MLP neurons of a small language model. Each row is named by its layer, matrix (gate and up: input weights) and neuron, and shows model dimensions 32-287. Each number is 128 + 24 x the weight over its row's rms, rounded and kept within 0 to 255. Numbers have three digits each. A neuron's up and down rows have the sign that makes its largest values positive.
After each neuron's rows, "fires after" lists the tokens most often just before its 100 highest values on Wikipedia text that the model never trained on.

L2.gate204:123144104121126100131090088136127136122128108102133144161119137116098121116134134173106169116082101135090167168071167151155132119159111124094150147099161122128152124123114112122085145122131117144119158141109125137110157128144194132120133140129144127130142109196131176166163148105144113148132130083101116136128151084155091106114104117129152132117146163164085168117155125103128093130122123109141094168133116125112095139126097102150154082160135121165188115105147116110088146151102156165153152126103104062126136103097118086176138103159125144083101148141131123112169159188166162127117145111112122121102077139151115129108145149137131117096143102152089118144122105164179120094136158133165089145127132158113163139166095150086093120130132136115121105102080131108132107090118150
L2.up204:125115087134112133129168104133131128116120121112102102085139126131143153114109144108127158133113120129126111088132177100130134112132113120096117150143148135114135095127158116117149102140113100117101124184148153171141135115111095141136107151113152120148121127118169167126135127124137150121118114144103128125099088120121115161155144085143105157125116128167120148131115139136160140126142100145158139109145091153113085138120123136127105122106126094083061135125101095149154107120120145080064078103134105128159126101132123139108122170146140148130131123115142124116098139139210125136143133086142140137129140130097117133095145154136136135176119184105082107121144127114105177125129134071135133134123088083127119116114132158143205113145122085121113134159173146126107152121150125
fires after: ",", " the"

L7.gate745:144123128146097131143108174119102079156130117121086113154095126164153122140120156158177160127133109121149136127114108129111128156115084110139105097160095106114120160134171163121130168150116141072122136125094135105146144101111131067106121103147140141113142156124104147144136145127124194168136119101077140129107151123149100113134178094108107108111093102145126119108091106141110146101144125140120114102154097135099098143138127091119108107140179135146103114126149119142085118116134102150144101147115117114166094138145170123130168135104172116147129143181164127123128109103118091116164134124153081156142138113129135137132174154120147092150152144175092100137152178146133146136144122140127140162122118162106101182106142123139087134147121121140113135121131117139141128146123104
L7.up745:158191176100124094139157143136100111134150110139148087167130153107169130106158113101107177120111118150142149135136137097128081162126121075127126141120074110125173128151129127122160157129083080131158124085083122191145103133165135162127130101152127092086144148113081112168118157095122091119123087122057129109126141101120134125144146141107113107109097126107091087142116109093128143139155133066133112102126095148102111086154101111160097130134139091116122168137132088163134111110109139132126126121102113125119139134169149142154128131113153154154124106126156119132110085133114123136119142171117116112114116157138098112132118100164142080104108107143137135153154102106136121129133108118149120158140110190181131100122116088108132115105123119107103172139136106116140112155096107
fires after: " the"

L4.gate596:132163154115100134154139114123109110127190109123121121142146164135109104103115122128172159122114142133105132161093128140100157117105088152105138134130085124104113175123135099141135181113147107108125143144148104108130122136132089132085126084101108132140128148087102133135104130140102124188110117148112112138131146119106119131122131175114118098164118142144102167081156138121084154134142121063113094138090130112141087103129158147118141111112137120130131128119154127140137124104125135164160088152148108156086129162125125127108130121129116127119135138141132139119151151106138123136147157133138083095146160148176162143110134093115135112069151127141165120111140159145106119174123168115093194175116176127127115191128142178132163104101103150135087086158116110127168133136162174
L4.up596:098137096114144132129088163160107129122127127136114152118089149111135154173140139148110169160139080119149137093147192121184117136124100087108114148120125140107135077146122124121150082134157105127129116142053139127163103126136131155123134117135112120159129120135155157140130107140186150074143087146126112110098148154159142123117160121141154117097105109085111108106128117119176059107150104169173135108131120143129178105113105149177131106137150133072142133107132125144174160169155094088135142080146127139138105107116155142136096135106093108132148119113157069127131136176127114117144111132132158160141121148079102101112162115170104126117150142150088129137117090099108182089162109119118121124202147092128147142114128110139140078129170127112125181119134140154135141141097125
fires after: "\n\n", ")\n\n", ")", " |\n\n", " |"

L4.gate1039:165106148142130134143124129124106108130137145150070076140117091111092156105116094108145146123119155085121090109128084075098168108149133169130121122138112159101127112092141086170100127115142104142120140138169063141120082161115082144100110114103190126149112148110137128127103161150122119102135131140110136125138142116115168150148121106082136101127088120146140154131103129151099145104152139120110099088110112116149172111147146153158177152139128121083113185119114098138118124155137126145166166156122131126136136139133129110144113099142133105183120102124122104152106164151119100161111149118103093138099084149091153107086163099146146168085155103117107120175133114128137159131147155143166098141125133102154138174165137109178154129129111125106109130121123115079151085162168149
L4.up1039:140141162164093095033114119151131128091114132102101146110162149123108124095138120113125124133147139152130118105131120141118155122110122104147130126158111130143151164115125149102157139161137141115118130096093121122186092111095097114120143137130112093137123140119172157116125105132174131118136138163100159143110112170102071127154166155126130137148174096114116169155082145131111147101122157171142136086131123161150149112117100107110154129117120092135126146134144152118110140141107132110189152123132129118170068135079140115117136087150120094131154152112134102106147088138110138136103144094147106126137163127117129141153109103107151145107146119123108150113095126127133162087177127106108155123127132095107111135095145111103102089147137129141161127167137130155129144144118112
fires after: "-", "\n\n", ")\n\n", " Synonyms"

L7.gate102:140110148128080156130131135170122076130138126086118118112161102092064093134150113133110141121115146129125134123126107142128111120103106090090146122130139090145127110148133157151045197155155139121109131102158087148119102109159141133117092144129148134111105166164109161115075191130131099133140115122146100109120139139131150115132173126108103146085135115181099098107145168105115080118138152131143105114190119137143131140150125137162156116145126156104100117147186104083137103124166100151145145142144133118112137115153144134129165149120108116119164137091148102109138118147105133124125122109142154133124132181155179142168122182134114163110146146161168143156154148112135121106089128090137154131128118133155131155140172174150100118138121158105116141089157144131147171163130109
L7.up102:126146094131087142121168090132122130144162137112112100151161137113153147125111107136148151113112120158155166127138109089138064145135117097136117116130158084158122127130117140151110128144126070133112122120157119130136163101134082117096102128149118116104187166113097103120073180118166122138129142118115136144155145111124146137124140087074077084146107106180097127134156134109156162139128127101089096084164143125150116151099186130182138137138160129102147093126128115122140136146103110106138096128080130118096127122149129141128152119169119105167170120146102148107124099092141142131089138135108141108127146132150164140157137144125119130126135131183096141127143161152151121127158108121141143125140142130159095136154112149102108118131069110164118111114115109137108135103125084
fires after: " the", " The", "The"

L4.gate181:117144129147109120143104147126105149148163119103109107149076122129123146133140108119162190130092092133118154132093149171129099086138079091110143164112145126107078101114153128083110135135149161175131139186157123141154156122142121158076126083121131193137154145100156115090146099142109136139161141136083129142142162117129148134156145147162123096136132153144108099101159142146147112120139124121092109128117098128154107143145165131144114101127128100162133096134118129131139146106133117175126119126106095131100136143140116107087138116161085098133165143123125141124108093176170145133111133165111162133085119153131100134111130119150156129124136149145081158095160164132135125132164090143132138141105142102071152143122128133134141114151125114134135115134108129154113150108161118
L4.up181:120143138147101112096161113148104148123161099150101096134111074105116107092141134132115102167112132118121111171098114148111152156137155092105106100152082127101110172128147115107077155137140124130133143129116155112111120126118113082134156113159141144128161138158114167154143078125158090147172088138121117122156128103118152104117136142140127171113121137107143131090115145127107108138131120100152157125160088132112140095170131139165115134109142091083112102085150128181117127119092115124145128102174171122137099122124166113104125156107134121150152127065150103137151144117090166170139149163093138092165119175096094168105123117143139104061155132190099153135125118071110150140129138134172154102137085101142132136125112108120141100084122105131140155132099111131110114164134157
fires after: " New", "19", " the", " United", " North"

L10.gate107:077098144139117095144137121111116178119157103160142140122104123182111153164143085137122130105108155128106162154099130111126147120137140131160090100122156165145090141124157088147098115155138106156118147151118137091170128172103104106066124120126115106146134164162163111086113128122189122146150127138106162178104088161125133086104109108140164127154128162126132123180116116140127139123138150124134083123124119162091137112161091130143133129106146091112136142144107115113146102120117140197130127129125142119111122129135165104122098135110137107151175129114154138114087128119128104103141145123122117115136117109136114118060152155102121136147111171146101167127134117130143117124150121149136172109135117095109110116152153092122141094136145115128118117143077110130130114113171157
L10.up107:122139158134086138153136137120119128135123149120145152174140104118101171118086131107112173150119162118161131123182143153136116124125096151147133109113137162159142170113151120100087148128111102104150182092123119138130143094140111155109144151162154106136135143172126145130127147137117132144154124132150152143152145122151120155140111112155127146130185147127114115091108165133140078110115095164099135172153113112100104124113120142126111175174090123094139083103094157151141125174138161141094077134132118129124122157114066148122113130149174141140120150121135122142148183130120114152123141096127143087109132104084125107103150105124159101109132134166145125108132098115133152080102082134157094122113085095131109132151138106141127105098153119154137106161149160113155142124101132
fires after: ",", " |", " United", " in", ":"

L2.gate730:125102135104146109111123128093126146066095116129185144159119111117110108101156159119146088117150146084093107130124143126146099117147126092088134144097113116113142109114090115125117115068149135116105136148116123120070140147148079076132136128090129145130133101089112110182105128117133128130120140103077142085137105103128127117154151119152151121164123194100126136147134146089140155139133115160167115120105107121129124105125140143139144112160134142148110167094170120168143179131082138156158159138118099099129182182119149129183106115130129149165077113147155136138132105116124113124085128117091098105116097164095100146165122098149154116100119117167101110145128147106167085138117154109120111167099110132105158146114090114137098162126157115108128107141095114120133102121118137
L2.up730:098100114091129149125112142110132128098151169131131142107151135142113096147164095114178166122150107113133079103100145101131117103101103127131143154099118124119165154144095106101097160126143125093156177083113136123156143107119164108191129115092144147122120116127073140140142141155101093157106141107124115131129160146093117075148135128150159136139162132170122128104166096148130177141179104143109081158120135104118090123122125159106101143116136137107132127112077100119120111127146103098120096129107063152115142130183144164114135132137149105134148116125141128133149141125121115100134171120134136144153130112120156116148175143160127153177122170135096127141113138135114105139135122090129148149126094119091118114160121146102177117125098136160138162173157107116148144109127136
fires after: " the", " a", " W", " The", ","

L7.gate1259:151140117119126166119164132137143101124147114136088141135158145138109152089159092113148134155145100140181111116138120088139109169108130104166165132119112092150134136092156116118127117144117100113120120128110122122145107121169105110095136109142127104104163130111096120130101114135086144139112113143149126108104150098117120142159124127092111043120115096184150100129111110123186180110136091131107108115113126136132102140141185155136141133142148127136112083117170093094124122122131084159142136087116134107143129174130130129139139173113157113164171149164120139107147113088183116135109133148148102144163164132150144118118132123121125094157163169126127162110140200146120123129156125148127134087163153157141134153147101108090098135131119140172125148146131098143132142138146065
L7.up1259:143155101137120117107125103123135115117135085168096130163176126124167073134108111126093136150127119132117109137162104054133099156129117131116108106118135128125111130154179109109118139117145143135096114132104129121173132133140108090141144133116088123135120138114134113156135115191149145147140154154080133151142132157107098123145122120107156151146124093137104106174173133165115168083115092123070132138126135136093121109142131146152128125117144103120120141085145162150145130169075095102121123149093114171131130143163113124155110147118141107154149146145099123140131138139085149131104120115090129118121103095127134096134169109119135149149098108120115112141153126158132114177140106193103155138159105145118171138165126145129152157166202141174151133117128132115122096127119103
fires after: " the", " The"

L4.gate902:109091100117114179147132134167100136131132095098089105155119158128121175140142097154121149116099118098142074151090157133124070079133148112154142094115131135147128128110133163123091103159150145128112093125088114146123119128127113128106147117100126130111151134187150148128148136120114130124110108157129126138075139126156104113112123095125083128120127089098131126123131120149132125117112136129121096098196122068122170121146113114078118128141155131127135096101101128106130109139133109134158125113104165118104130117115108110149152085131127082125153172128130115106138094148106125145111097159118107182141107129114095138128175192120134098129114149090099120164130114150141126115111122157114142100132119120098118137110138164123075155143174145144132147144126170131161117160134099
L4.up902:110134128126113124172112128135116086134120124109112149165111165130190135164118140101094148138105179139168076178167107127142103135111104169165148114147115105112131112125135148142135105126172186112121077141168127138130141123148095164150137135105092075141131151131119084098116139117148124105138133138140098183115109135111107114106095090145143123156139119122118134130125111120153118115126132142114116121168158111142134157166053127115095108144117131141150092103094117095141090140134138103107113111118147160152115095105141138121080126108135076104141150127128134118126126151082124127094127168116150141154131134145132153104119180120083097149105098139142137170168120126124137124130133159135120124150152113171095155131130113139111111118171121134137120135144152121149137179113145
fires after: " |", " ", ";"

L8.gate954:133149080126103121101137098122142124123160112088114130125110147136116112098121108112144125075130138152172166133126162119124164136149149115088141085110134101110100160126177161134118106109105122100127097121149090110121111156175151159124134169104157153118110177156137130139099106142161121150091121125050118130136114110138099128116165158132119138133142100157132112160138120119122162106125093111100128116145110160171139089152124090072085096107148106126118171124108133134091191134140154182110103123125101178104099132124157109095129160130111111163146126123134170141141114167121110112121142158133103131160099116151139133121168131121115097109144138153096145116086145131146134137097123164129095133145132122114112119139142135109120106110143122141103151164143184123142144123124087
L8.up954:152152095126145083138193124113101123118099184159133122099119121161128126077133095068116138119122125162140179122135088122102144131169181114116117130130144108131163109153110138143129112116120131073125124088154113105123141162141107121155118160129157113158140130124088122113115126108153134101084146127117130129140133122177115116121139136118081121118141123106097132135141116098119137146114142119102147164126128166114139147136099103113128107083090125134086120132108114132110149139111132142084127123123155085123133098094128068181101110124147164188140121144073150194106124146127093151099163133128131123171092119147148116150179171121167128094138086176139158171108117132153109145114119143137098145130147163179144073145106103132120141139131143123150116082134084095183095103142134
fires after: " the", " |", " a"

L8.gate886:153166153071089119127121133122124135126147146105081151092157125145117134128136137111094147155108122147132135126142144109133141126137132170151138124155117150086139147077103143120135120132166187106103105116126125096157168117122145125162162106125141147096137153119142161107141134153133112132173099090110139184128161103158122100127102100125143134145154091127087118111171172116101149124138135144091136117112117088131137143158092117115115131114146089171112115103145147103118149137145123176102135132093156087103114118131152099116102133095117133127123108126149150150132153109108072120126100128107143112097107152163103132150116164103113089123118173142141138120147125169147093110121121153128104119117123116122129148161167111155117081140111149107133161162109106143117137138166162
L8.up886:089157138113102117100115125143139113127131133150092178116168145123124137108101100086118129142110106117109157100105042102198126141118176163109121120121116121121157115118117107185106137095160107138138143131105123119156137085142080137116129073130154156122118154109123126096119135140101107115121131109134163170101125174108125098112113145140136185066175140118163108097156139163125143144143136132114168142105124149134112115129115147135147116092130131119142078112115138139118143135169140141108099132140098102116118108074124120116120141142135168136109155030135091122187190119119102150100155156119189117133124129113088159137140099136153125120173134156121170119126092183136149126135138082161112142144105129122112146162149090139118103159152144142150102141109149129158113129136053
fires after: " in", "20", ",", " of", " to", "19"

L8.gate341:139105121082089092155159090130148108114182069116137152110139114127135128084132101164105136133138136117145137141126110154135132097145112153125116133100108147128089139125146132123118158161199181131087147104101164173155133137111122149080150132135105151107123157136138100124085114153114130158164124149146139131117117123146122142127136111136139155146142118134105122096118164131091080114124127160109111136111146126095153138137112147141123140139127066116111105136166137141138122126132117137144116127146107135111126143070119078111145125142138107159139137121125121148166115124095146136115107100177101163117122163130113140143126134142137145169166175144171154123130131137093125135121145092081161112164073120095095159141194134146138102102120116135181139167085095154135134130123140
L8.up341:188104172104126114158128112120131124139138120146122136161136112116159143089117119125172140127142113122121164126127123167138129078166115153081142188112109177124112108139115144124121142095123149087080148125128120124096164137154098173068152117150135132121082129120143138106084139128112120166151134137121132124139091136095131130112102107099155168121139147128124135096138140153090094127108097122109124144118134086103112140152136139156123114126098100081096122141137094156144116154111127096109094155142147141096156091082130071130115142152158103127120130108157145132189141156122123105116100101147186120111101111151102138115135121137144155146155137133137117091121123132118114160129142132136142137151119127094112164127158167165171097100088180145119111135119120113175135141086156
fires after: " |", ",", "|", ":", " in"

L2.gate909:130110141123126082104159099123108103117169121132135113127085188141127109152173139146094168088123131101134120114103131124173121126132131074086120136144164110119161130114138101122092146148121133144105109124149149077156124143176137130111117134129121141136130131118158172160108121108149129119144139135083123147154112114112150135105136138095133106126092134159126117146107153134145164095107127132141123113134087123146130135145174130105118097111156103144095114126119098112128101120144142127100164115140090095145081149139135123138126122116175138133204123167097117109153144157146127122157124183177109122122143142133109098088134133117117121135103120127148124128165155148124152108096164140131168148128107100131145136119210101111095132111102141134143123164120137100132114138161140
L2.up909:103100150094101094140156109102129125120184142114136169140111146123147099131121145108143154105096125108144106105125118114156125148133153114105152138179088118118161137129134122128088097117132128153089094150166169080132122127150147119116113119132158132134146145124150115167074123069123139081125136139133106153159119145142134099122146125125131134108116159151129138117115169101149146109097143095133108107144099114136120118160187109159099105087140117121106125112138091118143124096146147112111128126168067116130080155111121112149128100091157158117176114128078126115106134110133124142131136100125165114126139130127116145107154126125094086134118120129136133186176133141145152080097120149103136117089055116133130134135168097112109096103122149137124122155123100094115113117111084
fires after: " |", " reb", "apo", ":"

L8.gate1278:126126111152130148132156142169100088161154131100134142159119132154147142131178115113130134147139129116149140100070154172138136172134128120123185167165163086147124099140120155165127125108109103154085120108152158076151127121123101155131090103142142131106151145133164172124118114107101165175145127112146093111127133119148126140121126124191139093101125113153170120108107138127143154128153136124103146098098117115187155096127133130087150122143166157148165132123113146131083173151146141133123153155135146143080099122131131175124187179136140113131144148149153127105142112126130123099104130162155127131137115120140107150122118160143161106153166136147126154102121121097095112130112150094122100103127125156144118138134106106115100067111082187106125123131081125152113125132138139
L8.up1278:163155155119129120125135092128133132132132092091118163141130126141146151089150113101157149121159122152186159168151118086106127165142127123153114140148125086136155093121134120141136100078115084126102139122142120120122121121186166147109135132080112090100103132099085075137112155079124136140165116113155159105141118112066135149108141100137071105145091149129119136147140120120152169101113134113125115171159109135147142184146145121127132123156153103133118061109158123107128184131118143100143114128077102118135119118118122133158120151149131111191119113144094144079100155125163090119146147150138087100136153114151161103140107119109119070143110107150114166138114138136142137127147112120178087143100153124116131148115083098117093131103116104126101141155117123149145118135109103
fires after: " the", " The", "The"

L4.gate268:125144155137133093102136123100089105154149113150112083131125158105113155149090091175154132101143145129137129159138141160145109157121127132087109082131147158099115154171108104112109119136081096136107087133126108161118129117123113133127139120152098087139130147122122118151083129154169130112167099088114143112101092102137123103100106108138124176159115107138155105149142122118134134111161177140131131120152151128114125140107170130143129164100140131085124154125090078150168111145142150141130149144097145085096085155141107159139125135124113098162127135086110155156109151204099167156144148152128132121121081107108158050139153098125120146151144097158104145158116058138130178136108112116117120116143139132157109130074164118146161145080113123059165150139134136150141075161119125
L4.up268:101147101123121107130134130146108088132131145113112175129121099146164104136112105101159116154139153098111166123126114096158087147148145148131161124189092111149137121112154117127092146099126138152135159127139090118135116146147146159165123129118161112113072129121115140140140137106143161080111079104178147145111089144095149139136111154133109159138149127135171181077121119116119174145138112111124132180098122148129125171153178155148102099114111121183132149139117112147138121136145135118124106130151126131135099118126102113157097058115175170110124121167148129101132161081089125153121131131133148109131113127138125122085136105158100102128092130138157120126129147114150171126129146172133121134129132111169104080159119086133138123103167106119133113150194127128088121152127153
fires after: " ", " |", ":", "20", " Binomial"

L10.gate148:128144168153112132130136101144156114142133158177128087136152111165102107131099125153114134125101125112115122118120133129152081125132109116142130077124137134107117130143137105134121164115102123085113100100120135147137162155119140099087150103104097124116145160101147113153148123144101159116132121108124158155115160104135147172166113198103147106121135121144129151103129119175080099106183178116121111145104167137095135119129107160103158115116099137107120126114093120098140177104124080146130139106136171144155155113142154136076121166124123097150099117169100135150145139150142092154123109131111144122173100166145152090093186119127113103156114127138088135171163104160135108101150085099171136084128105179124139079117150082122120102120131133129169140144142101143135148154141107
L10.up148:112160132138158113089126122137129154133162119112087124093132095155130133125132173149133104113149085135100147096120180146098083151110133125104083149124119143126106138144102085106142149119148112126127113076152145161153152136123120107116069128101136079131146124078114131095167149124105130145171142106084126171123126133147112149122119134112135147115158124117123159093116084088120127128141121126051081151112142147081105143110127151113114100110105150175161133117123129135168163135170144159146111118108149155140164104133155174151080115145130112133111134108128106088126091120127125144139144144094129103133107135146132108153172133133142094167128141103159139123194127151180099116122178116140120158153074143133119142143144095122137124118168127112144130091165146121121146203168122
fires after: " ", " |", " (", " −"

L7.gate1098:157127165121090126116140132142103118104156119110130125103122139130102104079101126152117106127102143110118068118115150143130145155111100134107096148138120079106121119126129107139092103118131153096113140180096133125162142134138087114117137092124152159145114136177107141071142145127141127126107101125165113123133120179070142113161128139133113136103119124128136094126147094095084135166115166150109087153124167136099129125158116109126145112121130125146125126140151144114118149104147075084140120137135116128095118136139130090084088115106124091131124153109110099116092120097152165097118090099125136134143125124138166134087107098106136144124120158127107159119154107148122120138088165098106124090120112142102127114153146139170093121105106119136084131158134114132128146159144157
L7.up1098:133113145105124154126122105120049129132078114104122147124102139132109102133107131125137106130145162146108116158109162173180146118143109122171132143109144108143128188104116120119140155146101102143122102150089120133111136163106137141091127182124143103114108138158119110100121120150140107079146074136170142135113117153103141102164113107126119120128156195110088153115116122067125131120133141134165119135102186131140131142109139151116143107120120111103140140143102112143150145132135130091103138181160122107136126088125106118107144144143129125153120133147100126116170161130131125131131118086134097095109169108146099165099136129141178163154161161130141104139108149103123118108130135089136122092168161101144136134130120114170106075088129156106121091179164086113149110164172146
fires after: ":", ".", ",", "°"

L8.gate1340:131061140112139146166144146098146124119073078141129190137134192093154131155160145121105125138138133063122102144110131127128117148133132098136118145109145104117105125075149175123082188144117127091134135145119105113162104132089147160141114132128120181142161163180088144170107083140171118112098106102143120105116129201146132144127130137099155107102126147101154094139140125126130133112130131110122130096145102126103111131174093147185122180154142115167158112107120116139091105109143179157126160128126139126133090087132168086123129144143129153150147130162151133121109112097111126106123191152149124114153135114100121139100161178114118127134156138136110136168132087171119082090115130150122129168160109124144108162127110129127098130126110112111136112154115089151154115138133147
L8.up1340:100093113110150148115152119126156130154148104118138083086154117139161139156128088117116129114180109109134145096131100160159114119156105131137128114133116109125128150140136130108160120091100127159122133145095119139150113126129145103140128139130155159153151112150112105113136156162141169138106150117126125124122113127108154141156144085162082134163136139117112100116149069122144107124094132168130144129123161122082138096132079139089140125137156121094122103135139130143168106074163085137187162158132072134122159141138080102116131146106130100141128101162118137155105149131116128124098122157098138168134168162159175118133098124121090139105144133154128098128123141117119159139127118130084158155151149144132150134086128112150099139111127091108116114104074142155121137086136112
fires after: " ", " (", "\n", "–", "5"

L4.gate1259:119084117143093156144193082135137122148179116127101112126172169132133099110160148129132126124151176109139139078130140106107117137124134079130157104153131124169122134157159113166122133157132109092125099093130106118133072160131160115150117117155129097148139153148149146086118115134153118143183152145125124114071122121156128133117098069084081139129127120195077176133134136121166125115101144126116133093132170127124112128136131114161124112117113124106136114114151146152127119103128122132151139124124097115151097126092120103106101104110130128136173160125120150109146132106143127104137131136115125095136150110131125101086165113101126114120146152109106158151138100120128141119159101139155139111138161144114118122088148102118153157146099148115130114157149147132102125146149093
L4.up1259:128135075088112143123168144177125138140116088120169062150090164103145125160123167144159114115066161127141146163133127116171137153141117146136114120128113113143123131121102211099138165086132152143117148126133147120137159106119103163131136144115133112097101126159115138134123150110133102128113127139124080161159092109155118168125131138221118126159136135113130140093072139160103132100121095107128113115150107137157118145124099140135100099135154112123129132121105112124128077149185119103151087117131129129112110114129159139101153137123138081162148127157126174113155154160153146154115084100127128157114127157142060155090145149127122136124140106136137164148160156131132138155137151178093125104131149093098109129125123143081165106097135192130143104095105143050140124131105150
fires after: " |", " ", "|"

L10.gate884:113104135142100116128176129128128107091090084132103139155104152134143139169146121121082132125130129099157129144109112153153132130107117126138177138118109086121097157106152145090084134105136118120132155133133137178148119135127124153163147112124132134120165158201107109149102123120133115143135102134108141106106084128118131162111099126106138099126174087129109126104150151141152112115144090119145123144147072137113114105144141135133129123119102115132138106141116210164107079159131113118078152116170164135126141121103119136149127148128074147116133153146112108127117140099124108090101150149134104123128155148067083172097130131102166122150128122158159128114122128141170119098139128076113126142147150122105150145170085122129099125112166110097116110080112148198155127150089133
L10.up884:118106082119145141106114152146101165124110065132137151125126115148142102151149141131129171170135144163132160188092113118139141113148145127128108115119146128176110111114142104102124161089139121162103161108151137121112122151123191132158157145102173150100145137161122155115128150141176139141119123132070144165147159112156116134066081159136155159118161157151114132159144118150116101142134144131103094107137136137132160121154111109114092094146111150128138158129097166132171101135158105066128174153131149094172128147085137107141107102126153123114126110157147143109105122140129109135123079119105125123159177156106109143123146133117121132130155113140153132087112164118151133115103180100104161153094103113114142100144120129131123129091109138106091078099093093155126125132102120
fires after: " ", " |", "–", "weight"

L2.gate52:156153133135111130126120116117116125110091116090124190138140137130125104130089141117115156126118135130118141135148129146150135142105155119103147115148091091129136089147151077069113126097099123178120098133107159131143161154139127094106132138117169154175145164117136113162136104141126127145128109122138105173145115139129137154148114119113132133141157095090121118117112133156107107102142121157170093139128135128173149156137116148120136158097152145125107113177117130090140115136167152083156130139166134122146141138090149147119054084175125125132123113138179139116145109116136108208149112143153086171152088075099157152092121148128121129118136101176107168168125123163161155106163123116109106083136143099146124136122132136159164143149107126105108147187154139124146088173135135
L2.up52:141167139146075122132127114149128123145134116056068162123137120081147106115133143132152176138111109140117111140120115104082127158099114097136185115165114143111131101149146141120107113143127169096103140118138188146135118154126114156088117126150134154131129137132158142119146130128106135143108143132118160139105127141140159139107095162133123112143158094138128156113111124132119145113145108115122101122153180129113099116154120123124154105106096120114142086172122134134123117134162109113151081185153145192125106157158152113156126152152138068131171144130128156114178123140149105144107173159143163156112104144143141092101134124127155159094139141146132148156173130164146133141122105109081163164150131085160138129117186101135162131156134132133144154133142151109140160154123151
fires after: ".\n\n", "\n\n", " |\n\n", ").\n\n", ")\n\n"

L10.gate533:134131161178095123150109101146162129150148091084117146114141123165150141140118117098103153095089133130147126107126105110136117115161128150137147146091136117119124098125159146133075198140135174115124123151162144155125120108135125151087150079139115100124150143117101155157090114175109170129135072136127113145120169156115082119143135111106093077146131111100120113096089124105153121106088132122123115114187121166125180158142141111095063103100144094141120144072087090155096131142122093118159134108165160131108129155144152134135142131120077086125139167155131093098140120105121172093120187142142116137123113147136082141134122169151111163117157151128111136121144143154101090125136116149121109138129173107138139147127131150139146095165157092158139162178132138145109132140149119
L10.up533:126138181124121104168150080154135074149140123148114120144147167123134148115107148067122146110107126142081170118111122105123147075110125120115102145105092124136130102124127157117109172152091103092131112151147099193097139108129125125089138147146125163091163136115112099144124144108119147103147148130164120113090153120115111110151117111127115106164109101122107151120140138132096123120118186119068122122138125157111142153126128150147110109138122108103151119157114107096137113149131117151148130102165142148145171113170124146159127142142091098136135120162139140151137156116138118127088124109128128093118110126128135139118137106133151156115151147161176105126099162134120111133127086124142157150142144176154108151179130083149158138131173073119133105115138111070138096164096108
fires after: "|", "-", " in", ",", " and", " In"

L10.gate835:096137119090069118169156089121132147117107139125152145116117128101105135107122125110141153090102144101145125166152142121129137152141150123118082119127075165118092153096146106125128094127186151124129113151085128098100143151145099109151131132107117117124144163134171111124128175134140086140178119119130145121135106108121098113146106126140145138093117089136119112109123144084100156124096108120128119118109145099091139073135135151147134132097103124090129104127129151081084154115150164150129170131144113111145121202133151075115115138139130090146143160204125144107126114133122126079139106107088154131124157110136130106062121140103082141164078187117109132165138123126109156141106106121108126118076121153129091122140124091085147133161099121120112128175125130142104130130147123
L10.up835:140102126109117118097149143132128098129109142124141190168098138118141091138133091167158148127124128131151146158149176156176118131147090142126112116122173140148128102111137113152092116118123154164151105119125142147148123095119132141083128126128158130082145142096085158126139129156152184128153095132097100115086135128132101140121131118126157123126145116127126098113117119111168117091107153143102103147134153125105136123115132133139117125106111182098167087113107102103113116141122144150161062100153138129179155174098141143120103145149124130112147129141133092120155139151118176090146126070129133125129143123122108115144130121175099157158133139183119130141163131132149125095161140110126110130144119119159164151142140143122125113134125089167145113150127135123186100151120104
fires after: ",", " (", "19", " |"

L8.gate586:117128138130130161099139125084129125168101094112133152134144148109149115113142127149097134120137146173155122082094127155131121169110113119155114128167135111129093141143121093108145093119133118106120113117123122176142143160159134118134118118075127152117151135121130066124121132143136106111123103142140143178132151108125139079089125138129107130107137131133140111142161128103119112143150131205162079111136106162102099127142123148111157121179138126119123084147155183125116134110156100145184096107121155121119132128174129134076154106136158087149122158133106138126151056133118117145128134100137162150111113165177156139111129151129152101123157117151110172139161140092116130112180112099121173090129101144123146118128077160093147091119115140095136155126115125141118152137149122
L8.up586:142111133181120152103104111155117114160168161081110109138107116143132104129122123153156099150162141095089128141092109156111128131136141145152160150117152132089073162139099073140123134142093116156122117112126095118135104148142106127155149103157145167173096161093125148137129166126139115141166141094093140111110159138186150106169131110099131152153092143145149146136115136137088173095111133112084137114156136119096120090132146126079184111128148139122169160077145129163069130126129086116126150150144109168137118116120161123150140131145135154145124142153125122099152154155098144142104087114136131147116151124118119122140165089108126083137155150118170162148144109135118119144088148092143130124131130186120150159137124081108128096085137140133098093123143142143092150144126100
fires after: " ", ".\n", "\n", " ("